{
  "n_layer": 18,
  "head_dim": 64,
  "attn_scale": 0.125,
  "init_std_o": 0.0184,
  "weight_decay": 0.046,
  "grad_clip": 1.0,
  "decay_shape": "linear",
  "final_lr_fraction": 0.0,
  "dataset": "wikipedia_en"
}
MLP neurons of a small language model. Each row is named by its layer, matrix (down: output weights) and neuron, and shows model dimensions 32-159. Each number is 128 + 32 x the weight over its row's rms, rounded and kept within 0 to 255.
Before each neuron's rows, "raises" lists the tokens whose logits its output raises most directly, leaving later layers aside.

raises: ")", "),", "s)", ").", "]"
L3.down336 [177 116 131 115 136  97  98 139  95  82 170 124 129  91 120  72 124 150  70 120  76 156 131 146 171 187 154 100 108  95 119 147 139 132 119 111 152 179 171 117  98  68 126 137 164 149 137 127 123 113 119 123 129 172 135 132 158 108  86 129 105  83 213 119 192  89 142 149 112 116 165 123 117  74 131  90 119 156 185 137 142 216  86  92 126  97  90 174 134 116 154 126 119  96  85  99 126 148  90 160 109 166 104 195  89 128 126  97 119 133 114 128 164  89 160 149 112 154 145 104 139 104 140 102  46 107 131 122]

raises: "ity.", "ity", "ity,", "ity:", "ities"
L6.down325 [126 198 177 134 148 128  74 132 147 173 195 135 124 205 131 112 134 168 123 150 114 140  76 136 117 156 136 142  96  73 128  90 137 103 119 129 128 123  93 103 138 129 105 122 103 169  94 127  90 175  98 163 125 174 140 130 123 105  94  81 132  91 148 123 129 192 140 147 106 163  84 129  79 136  68 124 109 153 138  89 137 129 152 196 142 130 161 134 153  77 122 136 139 104 156 143 122  96 165 104  71 149 185 117 109 107 157 166 135 135 113 162 103 116  99 151 108  57 167 128 109 123 120 247  95  93  89  91]

raises: "====", "ography==", "===", "s==", "s==="
L6.down12 [180 107 116 134  47 118 104 113 149 115 114 115 108 115  99  99  98 129  75 123 100 217 126 141  93 131 143 155 125 128 132 143 145 123 130 103 133 166 132 163 109 145 109 148 180 140 101  94  79 126 108 156 128 137 199 177 115 146 114  72 170  88 132 113 125 141 105 127 150 162  91  73 159 109 123 168 157 212 158 139  73 156 122 107 130 127 135  61 132 137 106 127 187 107 143  97 115  75 194 132  86 157 119 158 131 131 177 150 123  94 125 103 120 111 160 131 127 207 148 134 202 187 105 142  81 106 128 111]

raises: "s)", ").", "),", ")", "erman"
L5.down81 [179 137 158 152 117 154 119 116 160  95 186  49 149 136 113 135 146  92 140 107  67 108  80 143 170 151 102  88 159 159  90 115  80 114 127 140 175 117 163  60 112 101 170 133 151 112 164 128 133 156 117 165 113 138 103  74 168 136 141 145 165  90 207  91 184 119 145 129 112  82 120 203 214 138 103 145 165 154 118 102 131 149  89 166  77 137 150 153 141 139 152 187 156 120 115 129 157 105 129 140 201 190  35 133 190 167  96  86 107 157 119 154 107 154 143 121 207 137 131 108 107 121 116 145 112  79 105  78]

raises: "==", " career==", "now", "===", "===="
L8.down340 [ 86 142 106  28 128 196 158 166 132 111 103 133 131 120 127 117 164 157 139 129 168 152 153 139 122 102  92 144 135  90 119 121 122 117  51 130 134 182 116 109 144  97 177 122 180 128  47  84  90  98 156 164 152  77 195 158 195 134 113  94 136 146 118 114 106 132 100 122 117 164 135 182 148 129 167 170 142 119 160 150 139 133 132 160  93 101  66 122 196  81 107  98 125  71 130 138 151 106 152 129 146  94 129 135 122 118 163 147 116 184 153 118 130  81 115 147 156 124 173 197 120 131 102 130 128 104 149 112]

raises: "====", "\"", ")", "]", "\n"
L4.down363 [160 114 153 132  89 125 160 143 123  70 136  80 147 115 112  93  95 154  48 101  90 153 146 162 151 154 134  90 103 155  69 141 160 112 195 116 175 117 113 162 130 116 135 139 141 123 115  78 114 163 126 140 146 109 120 135  95 174 129 206 118 122 188 169 135  90 160  85 152 130  97 124  94 122 148 146  93 177 178 114 111 166 100 117 161  79 150 115 123 131 156  99 103 139 126 119  99  97 123 182  84 129 118 127  34 122 165 125 101 177 140 109 114  97 110 138 147 126 197 116 147 169 129 103  93  94 135  96]

raises: "]", "ón", "\"", ")", " km^{2}"
L4.down432 [151 104 140 159 180 139 152 190  84  91 100  70 118 132  96 114 125 175  88 162 123  75 106 115  79 199 154 136 110 189  85 134 118  93 166 126 124 114 130  84 138 151 167 122 151  96 110  71 158 121  89  69 153  97 154 129 143 153 198 168 102 124 177 174 166 145 135 153 120 109 137 116 170 122 137 127 146 123 117  86  86 127 115 148 144  96 146 113 143 144 151  71 149 144  97 132 127 136 116  91 100 167 100 182  95  96  83 106  81 127 104 125 192  84 173 107 106 111  70 188 102 101 181 128 126 135 119 123]

raises: "==", "s==", "===", " ==", " ==="
L9.down57 [117 108 132  86 146 124 169 151 130  90  74 122 105 186 165  87 117 137  73 139 145 179 134  64 145 108 119 156 168 125 124 130 118 140 133 159 105  83 130 130 101  94 110 157 143 112 125 105 113 116 177 121  75 111 174 146 138 133 149 178  91 123 100 126 138 135 124 121 155 115 153 138 105 121 126 107  97 147 114 182 165 116 121 152 146 120 117 149 171 121 139 103 184  86  91  69 196 141  99 154 112 157 123 105 134 149 170  63  83 159 149 120 109 123 130 106 108 153 134 148 119 164 127 165 255 160 125 174]

raises: ")", ");", ").", "),", "A)"
L5.down129 [136 146 135 104 128 136  99 128 107 111 147  97 145 157  92 171 148 105  99 134  60 102 122  99  91 128 211 135 102  85 139 179 146  81  53 162 148 130 120 140 150 122 147  98 125 136 113 128 218 141 141  88 109 156  83 136 144 150 160 117 138 100 152 110 171 143 147 128 125 117  99 148 103  76 149 129 120 162 151  69 145 152 132 133 106 165 119 140  52 132 130 165  93 126 117 102 161 139  89 167  66 114  69 130 132 192 183 198 143 134 155 189 151 207 154 119 137  74 179  95 123  99  91  87 147 145  94 135]

raises: ")", "]", "\"", ").", "===="
L3.down370 [114 144 124  95 110 105 129 132  89  94 132  38 160  92 119 118  89 127  88  74 102 150 138 129 217 154 130  93 117 158 101 131 112 142 128 112 157 110 149 118 109 107 132 179 187 148  97  52  92 114 103 121 110 165 152 155 153 156 112 172  91  79 152 129 137 121 104 120 144 130 136 158 103 137 105 140 103 183 125 106 158 166  92 126 204 127 119 143 165  77 165 136 120 122 168 122 109 108  83 153 134 169  88 134  83 124 115 153  86 153 138 144 124  91 141 126 166 142 207 120 147 136 148 133  93 123 152 102]

raises: "eg", "ire", "ox", "ail", "ge"
L11.down575 [139 119 206 155 121 191 185 149 141 106  61 102 109 146 139  96 100  98 109 144  59 149  91 159 203 105 147 137  80 164 135 147 153  84 151  56 142 160 148 104 179 115  89 165 130 156  56 150 128 115 151 141 123 215 187  86 109  91 138 155 163 132 143 129 133 123 133 158 159 134 152 153  95 188 142 102 116 128 156 161 101 135 143 108 157 176  97  98 103 131 131 148 135 141 122 135  86 161  98  67 119  81  87 101 137  77 146 115 157  80  87 128 164 114 125  94 173  75 128 125 134 122 123 134 172 113  63 151]

raises: "ph", "ic", "cy", "tar", "ical"
L14.down405 [131 116 151 106 120 118 139  96 101  71 183  72 114 116 132 149 135 135 187 124 119 148 190  69 124 134  79 107 109  75 150 138  95  27 155 131 152  88 158 109 105 124 133 168  94 119  82 195  90 161 102 110 152 110 125 184 152 165 107 134 189 176 135 183 101 115 133 188 117 132 125 161  98 129 166 120 122 116 143 110 164  98  94 168 132 155 152 126  80 137  94 154 172 128  63 165  54 129 163 146 154 123 102 153  94  95 141 161 100  98  80 161 123 150 101 198 115 159 119 150 112 105 107 140 172 156 104 169]

raises: "ics", "y", "y.", "y,", "ies"
L14.down288 [119 100 104 134 165 149 105 154  84 136 132 184 143 128 133  93 118 116  87 112 128 127 142 122 204 114 144 145 183 160  90 143 140 120  70 136 115 124 103 131 134 175 100  87 176  74 171 146 116 153 129 157 108  78 163  88 152 101 158 124  98  90 143  75 135 100 115  97 145 145 164  62 119 146 152 130 132 147 145 124 116  96 107 111 132 174 178  50  89 131 106 118 117 122 126 176 107 119 112 191  72 104 161 153 157 145 129 136  99 143 170 192 101 110  83 164 141 177 160 140 204  97 112  81 108 102 124 145]

raises: " is", " has", " does", " was", " may"
L6.down445 [184 123 138 170 103 150 116 121 145 150 123 120 120  68 147 163 128 108 129 118  63  95 115  94 147 151 152 122  89 104 109  92 108 136 179  81 129 116  78 196  88 104 135 128 133 149 151 163 116 130 114 146 163  95 180 135 116 143  81 134 210 154  81 123 121 167 178 114 167 161 103 114 153 151 139 146  96 158 124  81 124 158 160 164 115 160 128 104 138  65  94 129 109 123 126  77  85 140  59 163 131 163 187  83 114 162 132  33 175 128 151 186 123 108 131 137  86 179  65 109 124 165 123 123 122  99  81 145]

raises: "\",", "\"", "\".", "”", ".\""
L8.down1 [121 157 137 125 105 178 156 146  89  48 141 106 152 114 146 116 218  74  82 123 128 197 132 151 162 137 116 101 152  97 117 130 122 190 133 160 147 100 131 217 174  89 124 130 143  94 125  68 126 156 143  60 190 114 125 129 155 181 107  45  98 108 161  97 111  81 119 104 126 133 119 127  96 165 106 122 171 159 130  84 138 146 108 151  77  65 150 186 156 118 133 121 179 123 153 117 109 167 122 167 198 137 129 107 164 125 112 140 105 154 112 117 111 128  88 143 155  95 148 163  85 137 122 132 101  83 161  93]

raises: "\".", "\",", ".\"", "\"", "aut"
L6.down131 [118 132 167 148 128 121 109 132 117 115 192  89 162  93  83 113 161 133  78  82 121 151 143  81 151 119 127 155 140 154 115 112 125 181  95 153 127 155 134 133  79 126 187 115 149  98 130 139 155  99 132  64 151  95 182 117 143  66 141 192 143 143  98 157 214 111 179 255 132  81 142 139 134 160 134 136 203  97 136 123 113 156  67 146 125  93 100 149 125 123 126 127 132 120 119  93 131 151 103 113 163  94  89 107 177 104 129 131  55 100 136  91 140 106  71  99 154 133 116 151 153  89 140 140  83 149 168  94]

raises: "\"", "===", "]", "\".", ")"
L3.down401 [116 114 117 125  66 122 179 125 136 113 228  97 144 141 106 120  88 140 105 152  95 148 114 180 178 162 157  99 101  82 110 132 158 134 142 146 135 113 161  93 103 115 189 116 127 157  98 101 102 102 138 117  87 117  80 178  88 117 165 131  90 100 179 190 183  98 111 117 150 119 143 122 131 109  75 134 118 195 152 115 119 162 121 160 104 106  79 137 119 137 161 138  61 144 128  72 121 107  89 175 130 159  57 113 139  99 108 135 103 172 181 148 126 111 114 161 174 111 217 113 109 114 156 100 101  85 148 130]

raises: ").", "A)", ")", "),", "ruct"
L3.down196 [108 142 119  81 112 163  79 103 119  87 170 106 161  80  89 114 162 144 149 154 132  84 131 143 196 112 131 142 161  92 107 118 118  78  55 150 169 128 178  86 103  98 130 137 122 138 120 176 149 106 154 123 100 119 127 162 123  79 156 157 127  84 193 125 185 129 137 174  83  98 123  91  91 133 120 117 143 110 120 179 134 140 130 134  93 143 133 152 157 131 169 145 135 148 138 136 163 179 110  82 172 160  63 125  90  67 181 182 159 154 107 102 171 143 103 154 185  98 216 137  69  60 137 135  96  74 145 180]

raises: " career==", "==", "s==", "sequ", "ilitary"
L8.down251 [139 168 152  99  97 201 145 125 112 130 127 153  68 145 173 100  92 186 101 129 132  99 125  98 161 152 131 208 176 150 123 124 131 126 140 129 131  74 135 188 146 182 188 141 105 210 119 180  84  83  90 145  97  95 171 137 144 136 153  99 107 144 154 109 109 118 101 163 135 128 193 121 112 155 109 128 167 125 191 144 104 173  88  88 115 123 126 165 135 111  66  73 200 108 185 128 107 104 151 174 134  79 138 131 136 122 149 141  81 106 148  93 183 124 120 128 132 152 119 144  37 142 132 148 106 127 159 119]

raises: ")", ").", "}", "]", "\""
L4.down553 [160 145 150 103 133  92 121 120 104  90 104  45 139  67 130 112  79  95  92 145 135 136 117 160 185 144 149 135  92 129  94 129  76 127  76  71 192 148 139 142 119  66 107 123 165 134  89 132 123 150 127 104 111  86 115 149 147 141 120 250 139  85 148 171 196  98 147 169 109 147 122 184 164 119 136 135 148 144 133 125 110 151 123  93 153 114 129 151 172  63 156 135 107  94 169 167 135 156 126 133 152 129  84 142 127 123 154 169 123 145 150 139 109 124 109 108 157  81 192 142 139 119 154 146  88  84 141  51]

raises: ").", "),", "\",", "\".", " respect"
L6.down393 [ 77 121 133 129 109 151 115 113 101 103 155  78 154 136 132 161 125  88 137  76  82 137 120 196 137 141  86  73 156 191 112 131 112 147 105 100  94 167 155  95  66 148 163 141 151 100 175 122 139 112 133 142 165 112 155 129 135 143 134 164 111 136 199 144 107 132 118 183 131 138 108 139 167 174 131 115  96 169  88 118 141  99  96 146  66 124 175 143 106  97 114 160 101 157 172 100 137 145 145 147 214 155  93  80  38 179 122 138 103 100 144 112 174 178 123 136 131  96 126 155 132  46 163 127 123 106 195 167]

raises: ")", "\"", "\",", "),", " |"
L4.down619 [133 149 120 185 155  94 151 183  92  87  94  50  98 120 138 128 108 108 102 134 129 144 128 121 122 189 126 126 147 128  78 176 136 137 159  88 107 137 140 159 122 105  82 150 141 170  99  77 166 173 113  71 110 121 143 100 156 173 101 186  89  89 134 151 153 102 179 124 145  89 124 136  90  71 181 131 112 170 152 131 145 175 106 179 131  91 158 135 147 135 168  96 127 131 103  87 133 112  88 172 100 132  74 131 126 120 163 161 118 114  92 166 119 125 160 122  73 125 173 115 103 133 165 121  92 225 171  68]

raises: "ics", "mer", "ms", "ical", "mercial"
L12.down175 [164 181 139 111 104 168  56 125 147 156  93 111 120  54 133 155 136  87 144 153 153 122 159 189 131  92  98 120  77  96 125 104  90  82 140 115 159 106 164 113 101 131 140 171 119 106  50 138 135  96 139 144 101  84  64 158 102 116 107  99 148 114 105 138 124 174 165  87 136 180 175 149  93 129 147  98 166 109 132 132 123 143 139 144 120 118 178 122 135  87 102  88 144 147 146 166 147 119 101 115  84  95 140 174 121 157 104 188 151  91 113 108 137  54 116 167 146 155 177 151  87 101  98 169 139 121 159 120]

raises: " ===", ".\"", "\",", "\"", "\"."
L8.down134 [144 114  62 159 169  84 145 128  70 130 144 167 125 164 126 132 103 121 114 159 137 163 122 102 145 124 113 136 177 176 103 116 122 150 105 156 125 116 128  92 116 150  83 144 117 100 141  61 149 105 158 118 153 126 183 131  93 152 178 157  93 156  93 111 105 171 139 112 182 164 102 114 112 158 148 123 119 164 149  72 104 145 154 163 165 103 111 141 178 126  67 104 171 102 109  83 188 116 106 158 148 159 117  97 178  42 123  41  91 164 109 145 100 121 137  96 105 124 138 156  78 191 105 140 160 139 172 152]